{"n_layer": 8, "d_model": 512, "n_head": 12, "n_kv_head": 12, "head_dim": 64, "d_mlp": 2048, "vocab_size": 21824, "activation": "swiglu", "norm": "rmsnorm", "norm_place": "pre", "norm_eps": 1e-06, "positions": "rope", "rope_base": 100000.0, "rope_fraction": 1.0, "qk_norm": false, "attn_scale": 0.125, "bias": "none", "tie_embeddings": false, "parallel_block": false, "init": "orth", "init_std_qkv": 0.0272, "init_std_o": 0.0338, "init_std_up": 0.0389, "init_std_down": 0.0389, "optimizer": "muon_hyperball", "lr": 0.0132, "beta1": 0.95, "weight_decay": 0.0, "lr_head": 0.00561, "grad_clip": 0.5, "warmup_steps": 200, "schedule": "wsd", "decay_fraction": 1.0, "decay_shape": "linear", "final_lr_fraction": 0.0, "batch_tokens": 131072, "seq_len": 1024, "doc_mask": true, "train_tokens": 789800000, "steps": 6026, "dataset": "wikipedia_en"}
MLP neurons of a small language model. Each row is named by its layer, matrix (gate and up: input weights) and neuron, and shows model dimensions 400-495. Each number is 200 + 30 x the weight over its row's rms, rounded and kept within 0 to 999. A neuron's up and down rows have the sign that makes its largest values positive.
Before each neuron's rows, "fires on" lists the tokens most often at its 100 highest values on Wikipedia text that the model never trained on. A number after a token or word is its count.

fires on: "," 64, " |" 21, " in" 6
L2.gate1721,201,148,227,238,217,248,243,128,186,215,222,232,215,195,217,172,197,232,226,220,194,211,194,187,174,199,238,216,182,228,163,171,161,233,168,190,265,164,195,166,158,244,187,157,231,252,131,226,195,188,210,225,111,197,179,205,181,207,194,203,196,185,196,245,185,136,191,202,163,197,224,205,177,213,215,210,159,163,199,155,116,173,171,182,186,147,201,247,174,177,142,154,180,118,201,205
L2.up1721,203,189,211,260,203,225,176,214,199,182,193,204,205,195,212,225,200,199,187,244,184,219,198,247,199,163,224,239,178,197,183,186,187,194,227,174,236,183,183,188,211,193,248,165,146,206,207,206,192,210,252,191,201,217,219,196,177,200,218,177,186,205,219,178,167,186,181,229,214,201,170,136,207,194,181,222,241,212,215,234,152,237,159,195,211,175,243,253,184,188,171,219,217,195,263,242

fires on: " as" 46, " \"" 15, " called" 8, "g" 6
L2.gate908,190,159,211,210,165,189,149,201,202,203,185,160,185,142,156,190,225,164,215,170,140,179,196,177,181,187,233,174,240,197,203,163,159,174,221,231,198,221,233,194,247,201,195,153,207,255,186,247,158,203,177,147,214,171,150,208,201,187,171,231,163,154,175,163,197,182,231,325,215,195,153,195,184,251,211,190,194,222,151,176,265,186,183,163,252,191,217,205,205,192,248,222,245,199,188,252
L2.up908,206,166,232,196,175,208,170,232,214,239,216,171,164,151,167,257,211,207,172,186,148,217,180,212,187,195,220,167,219,182,198,184,223,172,227,200,227,203,199,186,224,202,157,172,208,247,201,170,151,232,205,172,200,195,157,207,204,170,156,191,227,250,142,189,142,117,243,263,192,181,222,232,191,206,215,184,198,209,157,152,217,155,212,140,207,130,247,201,206,233,193,208,164,204,237,179

fires on: " in" 32, " " 28, " of" 8, " have" 4, " with" 4
L2.gate1151,233,176,222,162,146,182,191,255,198,162,186,192,232,209,237,165,192,173,229,243,217,238,231,201,214,199,185,221,200,214,207,159,189,202,285,174,205,182,164,223,204,183,231,198,184,196,235,213,176,248,163,228,191,202,156,174,202,150,248,188,183,213,220,208,249,205,200,227,206,194,219,163,209,208,155,207,246,140,210,152,176,166,190,225,168,189,227,185,198,199,159,176,181,220,204,168
L2.up1151,223,160,210,204,216,198,218,220,181,149,218,218,240,251,242,153,236,164,205,196,131,221,202,243,195,196,269,155,209,151,191,192,146,163,190,145,200,197,208,235,146,190,187,208,229,167,228,162,204,203,185,223,198,239,174,214,200,200,170,226,164,270,187,213,221,151,176,189,168,181,214,211,117,177,139,217,180,194,261,253,140,246,203,170,159,193,230,162,155,192,237,208,169,238,166,200

fires on: " " 35, "–" 28, " (" 8, "-" 6, "Plot" 4, "18" 4
L2.gate546,161,211,234,186,202,161,228,275,166,212,224,250,154,170,228,170,181,244,183,183,200,190,211,227,125,223,263,187,176,243,210,168,213,175,231,234,194,224,163,255,193,194,189,170,203,218,210,188,277,223,171,210,154,166,183,199,193,188,215,139,229,228,244,205,248,249,176,230,171,212,189,224,163,154,219,231,170,215,251,232,204,166,190,169,144,241,230,186,197,230,209,196,197,169,218,183
L2.up546,196,201,244,213,208,174,202,240,180,200,204,184,149,155,220,184,233,242,223,164,166,215,225,180,215,153,198,216,207,186,192,206,191,162,182,160,221,198,183,219,182,264,171,169,162,147,189,214,214,177,143,236,205,153,203,182,215,168,205,207,262,217,244,179,207,191,198,229,137,183,165,153,221,178,247,205,197,229,243,243,211,153,213,182,165,267,260,146,222,240,200,205,154,164,214,150

fires on: " as" 20, "al" 13, " called" 12, " Bal" 5, "'" 5
L2.gate1261,215,175,192,179,192,258,157,165,216,209,193,168,239,170,194,226,192,203,233,172,192,168,184,166,163,205,177,202,212,196,226,228,259,237,167,296,228,167,215,180,202,206,114,165,174,211,207,154,240,168,174,214,230,185,185,169,144,215,207,205,141,184,160,159,248,215,260,192,240,200,178,170,216,194,215,177,210,220,141,226,234,200,195,210,199,179,215,165,203,228,271,209,203,218,243,218
L2.up1261,260,156,201,182,143,264,148,170,256,276,204,185,207,210,194,198,215,193,241,197,207,193,220,168,196,219,190,205,211,195,213,233,244,213,167,249,245,182,207,209,232,218,167,173,194,219,185,191,183,140,202,223,186,175,240,201,147,184,219,191,161,162,152,153,214,208,225,165,211,217,197,174,210,205,168,221,185,225,126,208,189,240,186,177,185,206,221,195,216,251,218,204,226,263,163,166

fires on: " |" 33, ":" 17, "s" 7, "as" 4, "ites" 4, " " 4
L2.gate1005,174,144,186,197,190,203,182,216,200,220,211,91,159,236,226,212,287,216,255,228,178,178,200,199,223,181,191,187,222,164,182,293,212,206,265,246,189,161,162,235,149,163,220,222,133,145,217,233,175,200,215,196,240,214,176,178,220,207,237,224,229,211,247,147,224,179,197,236,201,198,188,192,234,272,182,208,222,222,190,227,190,234,203,221,209,169,230,195,214,272,184,191,174,186,201,205
L2.up1005,181,191,218,176,241,203,230,244,197,220,199,230,151,231,241,202,253,178,200,221,233,164,221,207,182,184,287,201,193,210,192,205,201,187,194,220,191,187,175,124,182,197,251,197,157,129,209,240,226,202,228,174,222,253,189,198,201,176,249,189,198,217,190,152,231,137,200,193,229,228,241,219,169,231,213,220,192,190,188,222,191,221,220,218,150,212,188,191,199,198,252,221,233,182,183,192

fires on: " he" 18, " first" 17, " and" 15, " of" 11, " (" 4, "," 4
L2.gate1882,209,176,182,186,178,182,233,215,247,184,237,215,199,239,268,222,243,192,199,189,206,192,191,181,198,249,220,216,188,188,222,174,202,201,211,190,182,211,147,143,179,218,175,172,193,245,172,224,217,216,138,211,225,235,200,194,228,191,195,184,133,157,174,185,172,222,180,251,189,176,208,242,233,180,171,193,169,172,222,165,213,230,185,236,198,191,207,213,258,150,240,106,165,196,158,171
L2.up1882,181,238,226,191,160,225,220,188,231,162,246,183,148,238,172,167,248,249,192,196,253,128,203,200,212,200,183,220,143,243,201,187,215,155,181,211,225,204,165,127,226,189,213,192,202,202,148,252,210,181,176,215,198,156,150,213,134,239,235,219,166,182,230,153,196,146,152,169,196,171,221,206,208,251,164,237,153,205,216,185,165,193,188,204,218,185,218,234,228,190,198,200,164,223,154,214

fires on: " of" 14, " in" 14, " to" 10, " at" 6, "ated" 5, " found" 4
L2.gate896,163,206,174,211,215,187,195,196,190,151,182,177,182,209,235,152,178,216,190,220,219,255,165,236,207,174,224,229,251,201,187,171,161,166,217,173,241,239,295,184,172,161,234,155,169,195,234,177,187,192,191,211,169,199,204,184,254,161,186,219,184,211,219,166,197,194,212,221,188,208,227,193,184,180,178,195,204,223,189,205,195,232,228,250,229,191,210,199,166,207,208,182,157,134,178,210
L2.up896,157,256,222,222,217,265,225,208,210,153,156,191,240,208,222,231,216,192,221,181,191,183,162,207,188,228,203,245,216,240,227,216,211,141,195,182,219,226,209,217,234,159,174,216,246,125,316,204,253,216,179,175,216,199,194,143,183,186,194,194,250,209,224,240,180,177,151,207,205,208,253,170,191,197,157,228,238,155,191,270,159,211,201,180,226,134,187,182,201,197,239,215,164,227,204,279

fires on: " in" 41, " |" 13, "ire" 7, " at" 6, " Ohio" 5, " time" 4
L2.gate1691,232,196,202,188,207,262,216,181,160,198,217,166,181,227,238,155,169,230,206,184,177,182,206,250,228,187,196,236,207,223,251,257,203,213,166,160,205,158,194,202,236,224,189,194,243,208,188,195,174,204,162,231,191,159,243,210,186,177,210,182,162,178,209,158,181,205,177,219,157,195,162,133,230,180,228,251,209,167,192,177,184,218,185,175,147,202,242,173,181,181,140,221,158,203,236,195
L2.up1691,219,134,224,200,223,216,237,206,217,151,265,208,215,214,212,195,205,193,178,235,151,173,186,179,223,236,193,195,161,236,214,223,246,214,232,202,167,175,183,201,182,250,200,206,206,157,134,220,188,205,196,193,202,138,246,147,191,198,229,153,199,263,219,194,167,208,225,225,202,180,179,131,240,197,251,231,231,233,179,188,201,171,166,160,176,165,221,142,157,181,230,202,177,229,225,233

fires on: "'s" 42, "." 11, " year" 11, "'" 8, " number" 6, " District" 4
L2.gate517,212,223,244,203,196,208,152,185,225,195,193,233,203,219,233,204,154,223,165,270,181,162,178,191,199,230,205,187,274,179,216,223,190,190,225,184,169,200,231,256,163,213,212,162,199,245,180,247,125,242,212,202,262,204,175,219,205,183,199,188,186,209,159,237,185,170,186,209,276,196,172,218,195,219,167,147,187,209,215,214,192,220,193,191,189,190,156,200,222,198,217,178,125,215,201,202
L2.up517,250,230,219,253,202,189,236,163,184,219,155,208,178,177,177,177,219,250,221,211,206,242,225,208,258,202,192,150,203,179,227,195,258,179,192,156,207,204,196,193,220,241,216,173,140,225,172,232,177,216,211,141,161,175,239,146,185,226,220,208,188,195,202,198,175,233,186,209,218,225,167,200,194,200,151,202,194,200,202,189,235,178,179,193,190,177,263,239,160,246,237,193,201,226,245,161

fires on: "," 52, " has" 5, " was" 5
L2.gate1780,159,136,172,209,139,191,180,199,188,182,135,162,220,143,180,171,231,109,196,164,240,204,149,217,176,203,184,246,163,185,144,193,222,151,240,257,204,181,199,218,165,267,192,184,206,194,172,194,197,131,207,225,173,227,177,214,223,159,180,236,177,163,215,210,228,205,181,175,169,164,147,179,187,236,218,141,178,189,222,193,202,207,164,186,187,255,191,214,234,185,210,200,214,214,247,229
L2.up1780,197,224,239,221,223,181,145,222,197,170,209,173,218,154,231,261,227,193,240,162,180,244,206,231,167,248,179,165,173,176,157,189,254,188,214,149,201,227,240,231,173,214,214,220,188,197,203,178,206,194,223,185,180,206,244,150,258,172,180,187,191,240,203,154,168,180,211,172,203,241,172,144,160,197,157,254,161,175,189,185,197,142,181,176,189,192,201,186,220,232,186,242,181,210,288,222

fires on: " (" 32, " had" 8, " who" 8, "," 6, ")" 5
L2.gate1581,230,241,174,221,178,148,214,215,206,203,232,233,178,149,122,209,183,177,214,182,173,160,212,205,238,175,175,226,143,212,212,229,218,212,165,195,201,233,139,156,252,188,198,232,248,226,213,139,222,191,278,233,238,131,234,213,234,187,213,171,251,227,211,174,236,266,197,176,197,215,201,190,237,164,189,185,193,239,217,211,175,219,195,193,191,184,136,189,167,196,240,143,179,171,164,236
L2.up1581,246,204,185,226,193,175,203,196,207,169,222,260,143,138,146,207,202,160,179,205,169,150,200,205,248,176,177,213,151,232,217,214,238,231,144,163,217,205,186,192,265,214,154,210,251,211,195,159,220,185,266,194,213,138,208,206,218,202,217,202,244,247,214,191,247,238,211,178,182,227,166,184,233,162,210,170,153,213,210,209,167,180,181,199,208,212,117,177,174,195,213,135,175,194,155,231

fires on: " to" 46, " " 20, " of" 7, " (" 4
L2.gate781,225,298,196,208,161,122,169,209,228,156,164,181,175,208,210,208,213,178,192,221,210,139,176,207,233,226,254,144,169,180,234,190,198,197,209,188,170,264,158,192,209,174,183,191,197,229,264,226,207,241,210,257,215,145,154,162,226,255,141,217,181,194,222,212,258,211,210,189,181,174,203,193,172,163,188,254,251,247,233,228,155,196,223,201,163,209,183,205,187,211,190,180,181,219,182,211
L2.up781,160,210,231,182,153,266,203,167,186,151,244,155,202,166,176,237,184,154,190,237,202,209,205,231,200,216,221,160,198,230,208,187,214,136,154,231,219,201,200,217,196,266,177,204,216,168,171,193,212,194,171,192,249,201,211,212,157,196,282,211,154,128,219,168,188,176,157,171,166,188,178,161,206,200,266,177,221,249,169,193,170,197,177,157,242,239,269,157,239,246,211,204,200,174,150,223

fires on: " |" 21, " " 13, " of" 10, " and" 8, " match" 7, " (" 7
L2.gate1022,225,210,210,140,168,199,159,202,180,188,124,205,202,244,192,222,209,201,229,120,188,170,185,198,185,185,231,175,233,152,185,242,222,205,168,214,236,197,258,248,154,246,223,193,212,267,225,191,192,169,176,198,253,242,190,202,165,215,190,125,193,227,196,216,193,222,177,164,203,244,169,184,260,175,254,183,234,190,201,226,167,210,246,256,149,259,219,210,167,203,206,210,216,201,152,238
L2.up1022,215,216,210,209,194,251,182,210,167,186,169,250,235,223,204,214,194,183,180,203,208,177,190,185,225,203,162,211,181,179,200,195,234,148,194,193,189,188,231,213,200,175,214,209,243,233,210,189,185,216,190,199,194,160,150,251,229,226,179,200,135,258,234,219,199,211,207,198,226,181,161,219,267,199,135,183,196,230,159,186,164,149,235,217,225,246,226,199,188,244,227,205,164,158,224,173

fires on: " " 70, " (" 14, " name" 5
L2.gate505,216,227,184,214,200,189,198,181,164,228,166,222,201,164,240,223,174,173,179,170,190,151,181,193,218,176,220,216,180,253,134,213,211,203,128,261,167,247,122,237,161,205,156,214,150,164,232,199,183,151,195,198,176,194,217,170,188,160,251,192,185,199,182,219,199,237,155,212,197,166,162,168,199,246,205,173,198,182,194,232,158,219,243,260,184,229,144,233,210,224,219,220,155,214,182,182
L2.up505,173,222,226,236,171,225,150,180,232,213,172,242,190,213,207,198,206,169,170,235,170,122,178,203,238,195,182,189,145,234,193,219,181,220,152,177,162,217,158,176,210,177,171,197,208,112,225,197,160,277,228,195,186,213,221,218,255,222,194,194,168,185,230,227,212,176,207,227,209,208,180,197,220,167,192,173,179,222,238,197,233,144,201,204,244,232,215,211,204,180,249,178,196,243,165,182

fires on: "." 72, ".\n\n" 11, ")." 4, " (" 4
L2.gate681,203,205,244,248,190,193,221,239,215,159,235,187,166,188,232,218,197,174,258,229,218,189,168,194,211,255,210,209,196,227,158,152,176,195,183,244,197,167,232,201,201,223,181,165,250,206,201,185,158,119,174,188,125,186,249,167,210,247,196,184,193,205,154,194,156,186,164,187,250,201,197,235,182,217,188,195,215,207,183,205,166,239,254,204,201,188,175,143,188,248,169,237,153,183,207,193
L2.up681,195,165,269,218,223,211,185,205,197,152,239,191,222,149,187,204,225,176,200,198,185,228,204,236,141,173,182,221,192,245,190,219,175,192,202,175,143,200,179,202,193,175,131,253,204,180,178,189,158,208,206,200,170,156,194,200,228,196,198,198,178,244,261,184,215,201,224,226,196,206,177,188,191,192,206,192,189,242,280,249,146,189,179,219,196,231,190,264,269,206,191,186,177,218,173,195

fires on: "." 41, ":" 29, " –" 18, " |" 5, "," 4
L2.gate987,170,143,196,197,180,191,199,210,151,209,209,217,149,170,245,185,205,162,223,177,149,267,132,226,187,188,209,205,128,267,209,205,200,172,208,237,187,152,220,217,186,193,129,222,163,186,211,217,220,162,181,202,199,201,202,205,223,192,169,204,181,210,210,171,212,222,164,233,209,197,210,229,208,214,197,234,172,190,189,220,211,158,209,173,193,230,159,153,218,187,222,266,292,163,210,236
L2.up987,176,141,210,238,171,217,196,217,167,195,200,184,159,152,195,220,197,150,205,189,178,245,160,195,196,210,247,184,102,246,201,201,177,178,220,197,197,171,210,198,203,219,146,227,175,167,192,185,224,152,216,173,193,176,221,170,220,137,181,196,169,256,204,199,190,210,179,245,203,172,198,238,199,213,196,237,203,160,206,233,220,187,219,158,175,223,216,170,254,139,158,226,269,187,231,253

fires on: "\n" 28, "in" 11, ":\n" 9, ":" 7, " |" 6, "," 5
L2.gate1952,202,200,227,119,232,187,189,195,165,173,243,163,185,258,242,219,225,172,241,236,220,186,193,171,194,162,243,217,223,236,216,192,216,218,179,210,196,176,210,194,210,211,187,172,162,218,224,235,218,155,226,199,185,166,204,234,255,229,229,200,184,207,237,205,207,268,213,227,156,170,216,189,211,232,239,202,169,202,200,211,181,208,187,209,191,189,155,184,235,151,263,135,203,220,198,211
L2.up1952,134,222,222,137,222,157,195,192,224,181,146,178,214,188,206,188,136,140,190,205,225,216,244,166,226,187,155,191,170,169,189,213,175,180,205,219,184,200,232,191,276,205,208,209,190,200,188,239,197,155,226,209,201,170,223,196,239,205,217,169,188,194,266,202,223,188,167,188,152,244,159,198,166,195,155,198,185,227,194,181,215,280,224,176,220,187,163,185,186,188,219,209,256,175,227,153

fires on: " (" 26, "," 24, " and" 17
L2.gate724,156,137,157,240,184,208,234,176,162,195,217,134,199,157,218,239,236,200,266,215,169,238,188,170,222,184,201,211,198,213,215,170,248,202,203,211,179,127,188,199,260,250,199,207,168,176,154,241,201,203,176,156,206,222,153,148,225,177,156,194,212,200,207,142,170,151,187,193,195,177,199,194,192,228,235,149,234,234,216,220,152,179,198,206,159,148,185,208,182,182,184,205,194,200,173,156
L2.up724,188,193,217,180,227,193,166,218,182,221,204,209,207,196,211,141,248,197,195,160,242,197,250,201,206,176,207,187,189,153,275,194,184,128,183,210,193,209,228,197,219,190,256,238,211,220,183,241,232,242,244,167,227,190,215,172,217,183,137,193,239,206,171,196,195,219,134,150,197,229,254,191,200,249,251,188,220,209,214,230,201,177,177,216,183,186,245,192,251,193,215,205,214,213,184,192

fires on: "–" 59, "/" 16, "×" 5, "-K" 4
L2.gate722,166,186,185,191,226,157,234,274,184,166,172,210,180,194,196,192,232,191,183,287,252,165,242,237,217,202,240,193,152,179,223,174,188,194,207,194,217,174,173,174,162,209,241,194,216,216,210,172,169,172,222,194,183,210,227,234,174,183,250,184,174,209,207,218,184,152,156,259,156,185,235,194,185,173,151,214,232,193,252,223,209,240,180,195,221,184,194,202,204,196,200,186,230,276,238,243
L2.up722,225,215,198,188,175,194,223,202,199,141,160,192,197,235,229,211,188,227,217,148,159,224,233,271,191,178,131,229,196,217,183,162,217,125,176,207,208,202,201,216,236,194,145,169,208,226,177,211,222,228,184,231,198,209,197,187,228,236,197,264,188,227,180,263,268,202,186,158,247,171,169,193,201,213,147,171,167,205,209,218,202,181,231,205,221,239,206,155,212,164,204,172,155,211,247,163

fires on: " |" 43, "\n" 27, "\n\n" 7, ":\n" 5, "-" 5, ":" 4
L2.gate817,201,187,207,171,200,148,183,172,217,180,198,212,202,182,231,214,211,136,209,174,236,211,219,245,187,190,226,206,173,188,195,211,181,177,247,233,166,157,223,243,185,172,164,178,207,179,211,244,212,220,187,193,210,179,181,172,211,200,218,142,117,194,226,204,212,219,105,256,230,146,209,189,257,197,223,231,190,213,176,196,211,229,203,161,251,233,200,245,217,205,214,196,209,194,210,226
L2.up817,168,158,210,159,232,168,151,214,222,178,188,185,228,246,189,194,165,196,215,198,213,196,217,229,143,204,192,176,164,134,164,239,163,200,170,224,207,153,207,147,170,204,215,171,161,181,166,221,199,206,192,186,198,215,199,185,214,247,235,202,137,243,204,202,174,183,199,161,219,171,198,229,213,220,200,231,182,213,181,189,212,210,199,179,207,222,182,180,280,190,184,212,209,162,236,178

fires on: " (" 91
L2.gate1418,221,160,189,150,198,221,183,200,203,165,181,177,186,200,226,194,285,182,208,224,258,202,216,237,227,197,266,257,184,182,176,217,163,176,158,191,214,209,150,205,206,202,179,239,219,243,188,221,170,207,197,207,197,212,238,214,191,169,220,209,236,216,220,222,196,197,200,225,221,243,144,185,192,203,245,196,194,177,204,169,162,187,194,210,206,232,215,165,206,243,176,228,223,194,244,180
L2.up1418,162,181,213,199,186,172,180,232,167,162,219,244,221,236,196,228,209,158,199,173,229,194,200,179,194,203,244,177,212,221,181,185,129,189,197,188,196,216,185,147,211,246,115,203,225,184,204,194,156,255,225,207,205,176,183,203,233,152,223,176,193,211,210,216,233,239,159,199,228,235,166,217,154,197,174,193,224,184,262,153,198,218,229,179,242,219,268,199,122,125,177,168,221,178,211,189

fires on: " was" 13, " is" 12, " =\n\n" 7, "'s" 7, " moved" 6, " place" 5
L2.gate981,217,215,143,201,286,151,166,214,198,207,164,170,166,181,205,216,189,162,131,196,138,207,164,182,186,176,140,149,218,210,170,161,320,148,144,207,199,139,184,239,234,251,195,168,187,219,262,192,156,164,194,229,215,230,155,239,204,223,185,205,221,192,205,180,201,177,181,208,216,202,225,200,227,209,194,212,250,193,207,176,170,202,200,169,182,227,242,128,195,191,154,229,245,182,201,193
L2.up981,230,240,175,290,226,243,205,164,185,205,248,171,200,232,244,197,208,208,129,186,221,239,236,211,172,173,217,207,192,225,180,242,176,156,244,176,184,158,205,193,176,192,202,148,202,174,177,214,202,200,234,200,222,197,172,234,234,176,175,227,200,179,198,208,191,207,210,147,258,242,192,227,160,159,167,244,251,199,203,191,179,185,235,210,185,191,231,176,211,242,220,209,215,207,214,169

fires on: " |" 54, "\n" 13, "," 9, " in" 4
L2.gate45,209,151,214,175,168,234,217,196,198,207,148,209,197,175,202,187,206,166,279,205,180,222,193,213,213,252,252,219,231,147,204,246,195,154,145,194,252,224,175,177,162,200,201,189,175,141,203,186,214,205,199,200,219,224,226,223,200,156,211,201,230,215,213,158,173,189,218,201,213,215,154,208,192,241,159,193,180,159,204,149,191,203,180,167,217,214,250,149,222,204,158,192,222,248,187,226
L2.up45,184,150,202,187,214,221,205,200,241,181,190,172,220,175,151,218,190,194,226,198,212,235,189,196,176,233,173,199,212,182,143,190,240,97,158,207,189,165,177,250,225,175,187,214,182,147,176,210,167,213,256,184,167,160,228,177,216,247,235,161,237,246,227,232,223,218,180,211,209,205,172,191,180,252,242,206,158,128,221,216,143,187,165,147,297,171,207,212,253,166,189,213,205,202,290,243

fires on: " was" 35, " is" 13, " played" 6, "," 4
L2.gate1431,152,198,199,212,225,169,144,187,183,148,225,201,215,155,223,214,194,177,232,188,206,206,220,224,200,171,191,237,201,242,224,223,265,148,226,223,242,201,179,222,164,188,246,216,192,244,227,177,159,167,168,207,176,250,201,199,185,240,164,210,169,168,214,177,194,158,151,220,124,289,167,162,202,206,201,167,189,202,175,195,110,208,253,201,175,209,227,177,213,222,243,224,200,232,192,268
L2.up1431,182,178,178,240,205,237,189,249,214,141,175,208,154,176,226,173,164,159,181,203,233,234,203,194,200,206,186,202,225,195,225,212,273,128,229,145,247,178,210,172,163,186,164,218,250,205,202,228,229,192,187,245,189,192,193,199,210,208,181,179,195,217,214,223,173,140,177,171,183,209,170,156,142,186,163,194,194,142,188,217,178,157,209,181,217,230,196,143,198,237,208,200,236,209,216,235

fires on: ":" 24, " (" 21, "-album" 5
L2.gate1229,184,165,208,219,182,218,235,223,239,233,191,213,228,176,164,145,181,197,176,143,238,177,184,198,198,232,197,203,177,231,248,272,206,212,222,185,262,187,228,213,210,215,252,182,177,245,227,230,260,207,201,162,215,195,223,136,198,137,191,252,192,192,179,174,145,241,146,228,157,213,155,231,185,200,230,229,246,191,181,199,154,228,261,220,197,223,191,146,191,220,189,235,231,209,193,233
L2.up1229,190,155,169,176,187,134,250,172,263,199,191,191,183,197,190,177,225,149,221,206,138,143,217,253,231,200,192,192,236,205,199,206,183,283,225,182,163,196,260,186,145,238,189,175,200,228,222,197,157,215,158,228,216,171,198,150,205,220,223,195,183,212,149,190,184,243,196,177,154,218,137,234,130,196,197,187,231,152,227,164,132,185,174,243,236,244,200,194,163,249,215,193,210,173,223,175

fires on: " in" 67, " (" 7, " " 7
L2.gate909,209,188,193,186,217,203,178,244,181,181,207,199,197,194,171,201,195,167,206,239,173,177,213,160,203,186,194,200,211,204,198,166,220,227,198,233,169,212,165,194,207,177,230,194,218,232,220,184,239,163,169,240,202,191,188,181,255,167,187,204,197,149,238,150,203,240,203,211,200,219,170,223,210,245,179,166,167,187,216,225,186,210,187,209,227,190,252,206,142,211,232,227,200,234,244,195
L2.up909,224,142,192,208,147,172,222,247,142,198,247,166,247,193,215,183,147,191,203,245,141,157,189,169,234,167,179,152,184,241,181,151,257,190,158,263,239,238,153,202,188,243,175,106,199,151,250,198,189,187,185,212,183,159,216,218,181,223,214,254,179,191,155,200,168,194,131,153,198,214,162,204,210,160,213,202,171,202,221,196,223,201,163,245,233,260,256,214,208,145,207,272,169,225,255,217

fires on: "." 59, ")" 11, "'" 10, "-T" 4
L2.gate374,192,213,217,179,173,136,222,214,145,224,199,195,213,198,176,222,212,179,244,234,199,213,213,204,168,214,275,173,214,158,202,176,203,196,211,189,160,163,200,203,213,209,201,142,213,208,227,190,112,230,224,151,170,199,188,244,252,202,213,180,177,217,173,206,170,187,179,241,272,213,150,201,215,189,227,133,239,180,181,206,205,210,226,220,172,178,130,155,182,238,203,223,192,163,229,262
L2.up374,194,175,196,190,170,145,178,143,187,190,217,208,195,208,155,253,234,184,247,219,176,114,226,166,208,223,264,216,212,122,239,146,198,233,180,210,187,159,257,214,257,246,200,150,226,221,244,223,180,204,207,142,192,174,196,203,246,211,225,188,212,219,201,216,166,226,233,272,289,245,190,193,212,193,191,142,235,224,194,232,189,177,184,212,191,195,131,168,191,212,198,202,191,172,200,231

fires on: "–" 54, "/" 26, "–S" 6
L2.gate1202,216,230,255,204,227,207,197,258,183,158,230,235,245,148,238,211,192,167,173,258,247,206,204,128,228,178,206,213,136,181,201,154,173,165,200,172,202,214,172,198,277,176,178,203,216,227,217,150,204,208,224,218,186,209,217,252,240,225,187,208,154,193,189,208,168,177,177,235,211,181,223,178,228,209,165,216,145,183,201,183,152,182,164,195,188,174,207,194,260,147,226,169,165,193,157,199
L2.up1202,218,217,174,182,178,207,234,247,211,191,177,167,197,233,237,218,187,187,235,165,215,220,224,210,223,204,198,204,181,215,135,115,195,160,141,181,212,175,137,189,235,221,188,170,217,269,186,275,264,175,171,168,201,212,151,184,187,208,209,213,207,179,166,174,186,142,135,210,213,201,162,176,125,174,192,194,229,212,219,232,221,216,191,215,234,233,138,180,222,174,230,225,238,215,156,193

fires on: ")" 16, " was" 13, " is" 11, ")," 10
L2.gate1806,197,203,234,178,182,212,206,174,185,182,237,172,141,202,186,188,249,152,160,192,212,209,186,170,141,180,216,217,211,190,201,193,221,166,241,202,209,135,191,226,186,233,217,194,159,179,193,221,170,218,135,223,231,193,149,151,211,242,158,213,225,180,268,168,212,144,223,235,161,200,176,225,188,151,177,202,209,184,214,209,183,215,195,185,140,235,231,209,173,135,211,190,195,221,220,224
L2.up1806,258,151,190,201,208,274,213,158,165,226,187,190,177,211,214,164,228,238,190,191,214,222,197,231,186,180,245,215,199,222,202,198,188,150,222,265,258,177,216,191,191,262,190,159,258,204,198,203,179,165,252,243,174,257,153,196,202,231,238,189,172,163,238,193,222,183,209,189,178,138,194,169,233,174,222,182,222,170,176,201,171,259,212,176,160,198,177,178,220,199,201,159,225,228,218,188

fires on: " and" 74, " &" 10
L2.gate880,212,198,174,168,215,168,250,175,235,174,180,163,187,226,197,224,224,264,189,173,221,198,190,193,194,221,209,202,225,207,209,213,284,224,223,155,182,161,194,231,173,205,203,226,183,186,203,204,216,205,274,228,184,192,237,148,231,198,109,217,228,225,222,205,178,163,178,202,209,266,159,200,176,181,243,177,189,205,200,210,159,200,187,197,225,223,142,183,156,254,228,223,200,159,204,185
L2.up880,187,214,235,211,199,222,240,214,266,204,233,218,189,206,230,216,228,215,189,151,188,188,197,236,209,149,184,193,191,236,168,213,213,203,205,247,201,142,174,206,160,200,259,157,262,238,125,174,238,165,215,194,231,180,198,192,210,95,188,171,245,169,184,186,183,228,203,231,210,229,260,193,202,195,228,222,202,189,204,230,211,210,227,168,145,279,162,165,178,184,211,189,239,163,204,166

fires on: " of" 22, " to" 18, " the" 14, " after" 7, "ing" 4, " in" 4
L2.gate804,225,175,268,221,196,179,218,164,250,222,228,207,224,229,227,141,210,193,140,186,223,233,159,197,217,201,274,209,227,181,254,226,196,212,215,237,199,221,203,221,196,193,211,189,223,281,201,208,211,207,197,201,218,200,184,131,177,220,251,198,191,210,181,248,212,151,178,176,274,172,196,150,185,154,195,212,265,185,222,208,188,185,165,210,244,196,153,177,174,200,196,188,219,193,233,203
L2.up804,195,187,210,221,190,210,223,218,209,188,280,214,274,260,197,166,132,246,172,159,191,184,222,226,200,222,255,173,170,192,241,168,169,178,192,213,203,248,166,166,157,212,231,226,255,257,236,178,226,235,242,197,236,194,196,183,203,208,203,218,214,200,164,235,224,200,197,204,200,226,194,170,184,154,175,180,222,200,208,237,180,170,175,192,230,214,201,225,257,230,291,215,199,198,181,238